{"num_hidden_layers": 14, "hidden_size": 256, "num_attention_heads": 2, "num_key_value_heads": 2, "head_dim": 128, "intermediate_size": 512, "vocab_size": 2048, "hidden_act": "geglu", "norm": "rmsnorm", "norm_place": "peri", "norm_eps": 1e-05, "positions": "rope", "rope_theta": 10000.0, "rope_fraction": 1.0, "qk_norm": false, "attn_scale": 0.0884, "bias": "none", "tie_word_embeddings": true, "parallel_block": false, "extras": ["capped logits"], "init": "normal", "init_std_qkv": 0.0538, "init_std_o": 0.0102, "init_std_up": 0.0538, "init_std_down": 0.0102, "init_out_by_depth": true, "optimizer": "muon_variant", "learning_rate": 0.00525, "lr_mult_o": 4.0, "lr_mult_down": 2.0, "beta1": 0.95, "lr_head": 0.00921, "max_grad_norm": 2.0, "warmup_steps": 200, "schedule": "wsd", "decay_fraction": 0.714, "decay_shape": "exp", "final_lr_fraction": 0.0, "batch_tokens": [32768, 65536, 131072], "max_seq_len": 256, "doc_mask": true, "train_tokens": 364700000, "max_steps": 5533, "dataset": "wikipedia_en"}
MLP neurons of a small language model. Each row is named by its layer, matrix (down: output weights) and neuron, and shows model dimensions 128-255. Each number is 128 + 32 x the weight over its row's rms, rounded and kept within 0 to 255. A neuron's up and down rows have the sign that makes its largest values positive.
After each neuron's rows, "fires before" lists the tokens most often just after its 100 highest values on Wikipedia text that the model never trained on. A number after a token or word is its count.

L2.down407 [ 93 135 128  93 176 157  65 213  80 131 112 168 122  79 106 156 160 125 102 138 123 116 152 113 126 155 131 153 121 159 131 112 126 104 116 117 147 153 145 134  98 140 169 226 126 110 110 164 111  80 114 175 116  84 186 114 130 103 131  69 107 141 120 123 203 137 114 153 209  73 121 171 124 141 162 109  83 153 113 123 139 109  78  82 104 132  68 144 184 185 201 136 240 158 125 144 141 117  96 115 115  82 181 141 205 154 122  85 139 180 168 162  83 150 118 117 177 148  99 142 138 120 127 141 152 131 158 119]
fires before: "\n" 69, ":" 5

L4.down82 [194  79 124 147  96 109  98  93 227 121 132 146 101 159 143 154  94 122 157 129 182 169 132 106 127 110 137 125  83 129 151 124 105  82 115 117 143 155 132 103 118 155  41 142 126 121 140 149 173 114 152  84 163 100 137 153 140  75 163  53 182 182 127  88 120  71 193 141 156 106 111 123 157 124 151 151 108  96  76 162  37 153 129 128 150 112 168 104  84 156 185 105 127  65 137 147 175 137 123 105 121 174 113  95 141 162 160 115 142 198  93 110  91 164 161 133  65 142 148 113 111  45 150 130 112 104  89 128]
fires before: " |" 27, "." 14, "–" 7, "–0" 6, "," 6, ":" 6

L11.down98 [137 118 134  72 125 106 121 125 125 143  83 141 141 127 111 127 197 147 213 143 131 175 104  84  98 149 163 124 149 162 159  70 157 111 128  91 121 164 133 131 156 150 102 138 110 126 131 143 116  23 147  95 144  78 124 191 114 119 155 129  79 175  75  78 142 152  77 102 128 134 153 144 155 123 117 145  98 162 109 115 104  94 167  63  58 128 154 122  90 121  98 123 134 112 183 117  91 118 160 147 143 103 167 100 159 189 147  72 169  96 155 179 124 167 139 101 127 156 101 111  70 133  92  97 128  84 146 118]
fires before: "\n" 96

L11.down200 [123 123 129 119 139 137 125 107 144 128 101  62 162 158 155 160  67  94 103 102 150  78 112  91 101 123 150 187 121  96 142 142 152 120 126 114 150 123 157 135 162  70 114 113 130 162 132 140 128 138 127 104 153  60 113 191 162 103  94 122  62 114 119 134 109 161 137 127 148 158 120 164 119  95 145 200 113 128 151 109 101  96 145 145  77 159 128 126 135 142 116 129 122 107 109 151 142 236 111   0 139 165  85 100 110 196 168 106 155 134 117 135 155 177 148 148  56 132  97  93 187 104  80 170 101 142  82 134]
fires before: " |" 52, ":" 16, "–" 6, ")" 5

L9.down482 [189 122 138 127 129 109  81 176 138  91 142 185 106 118 102 154 144 152  78 106  98 145 110 120 159 151 164 124  95 172 177 104 154  87 151 116 166  88 170 119  61  47 141 112 127 107 142  77 136 155 110 217  92  80 183 119  87  98 118 104 133  82 108 196 126  94 152  78 156 117 101 170 144  81 156  90 149  99 133 123 101 119 151  75 118  92 128 135 139 133 136 138 139 117 148 164 163  94 144 118 166 112  88  86 137 121  73 112 106  99 143 141 195  91 179 152 225 116 114 142 208 208 118 137 190 123 150 115]
fires before: "\n" 86, "-" 8

L4.down509 [144 127 174 151  64 116 190  72 143 106 163 137  56 133 154 139 119 112 115 144 158 165  68 140 132 149 106 193 132 146 177 130 121 113 120 136 114 119  56  62 205 130 139 154 112 148  78 109 120 133 150 103 103 160 182 139 105 132 187  85 159 174 174  91  99 114 100 122 136 179 108 126 118  82 112 124  95  94  94 164 121 140 100 101 142  92 144 141 100 145 185 178 136 118  78 181  98 131 128  78 162 137 136 126  87 155 143 156 158 176 118 156  63  60 119 106 117 150  82 163  99 128 159  98  66 141 210 147]
fires before: " |" 30, "–19" 15, ")" 14, "," 7, ":" 7, "–20" 5

L11.down154 [ 99  72 127 104 132 134  83 202 160 150  99 113 149  99 122 113 119  94 112 138 185 143 186 149 157 179 136 199  87  57 186 126 107 126 161 119 112 161 135 135 141 124 185 157 135 192  69 141 130 105 160 167 151 139 141 145 105 120 156 151 156 144 170  60 137 108 148 113 156 104 123 170 154 136 127 167 145  83 123 158  91 109 138 160 131 120  72 119 136 126 126 144 174  59 122  66 146 142 141 168  94  91 134 134 143 123 102  90 163 173 143 192 142 158  91 130 135 172 120 163  49  79 149 123 129 146 151 148]
fires before: "," 24, " |" 20, " with" 12, ")" 6, "s" 6, " in" 5

L10.down240 [185 110 146 150 114 146 123 165 155  74  99 131 144 113 155  79 136 160  93 152 135 123 126 199 122 140 147 138  76 135 113 120  83  58 137 105 139 139 177 131 143  90 139  88 133 150  95  89  87 103 115 147 155 127 118 175 135 147 112 113 195  88 226 119 107 140 120 133 115 143 117 177 137  93 117 153 122 103 152 116  94 149  90 137 160  95 169 157 115 167 114  87  97 151 125 102 133 177 143 128 118 116 114 113 112 139 142 153 189 101  89  78 130 119 139  50  31 125 121 104 165 106 121  97 102 131  73  88]
fires before: " |" 50, " –" 5, " 12" 5, " later" 5, "," 4

L4.down145 [171  95 134  90 109 115 108 105  73 139 152 136  91  73  63 164 118 129 123 135  92 159 154 124 140 115 189 142 122 146 149 160 175 111 134 138  49 161 181 129 135 103 167 171 140  84 192 125 103 146 155 174 101 147 122 135 155 181 154 104 145  81 159  62  91 111 108 161  84 102  42 154 148 102 145  86  70 152 141 137 124 178 142 142  98 142 135 132  76 127 134 189  93 116 145 123 152 122 105 114 160 153 136  80 114 130  82 128 169 128 138 136 147 104 127  92 112 153 189 128 170 116  55 103 136 109 106 190]
fires before: "\n" 32, " The" 13, " In" 7, " A" 4

L6.down168 [104 126 157 122 128 172 154 170 155 169 157 152 158  83 132 154 178  93 143 128  67 167 119 148 146 119 130 164 132 141 165 154 112 158 124 171 121 107 126 148  94 122 129 129  94 151 145  90 103 105  86 131 142  94 119 130 131 115 133  96 114  92 120 109 186 136 107 154 167  95 114  98  69 130 164  82 135 158 213 184 109 166 103 149 103 125  66 100 106 154 149 158 139 114  72  63 152 133  61 103 141 106 110 115 136 171  66 165 142 151 169  72 132 146 133 116  85 107 130  99 127  71  91 176  51 102  93 138]
fires before: "\n" 36, "---|---|---|---|" 15, " |" 10, "-" 6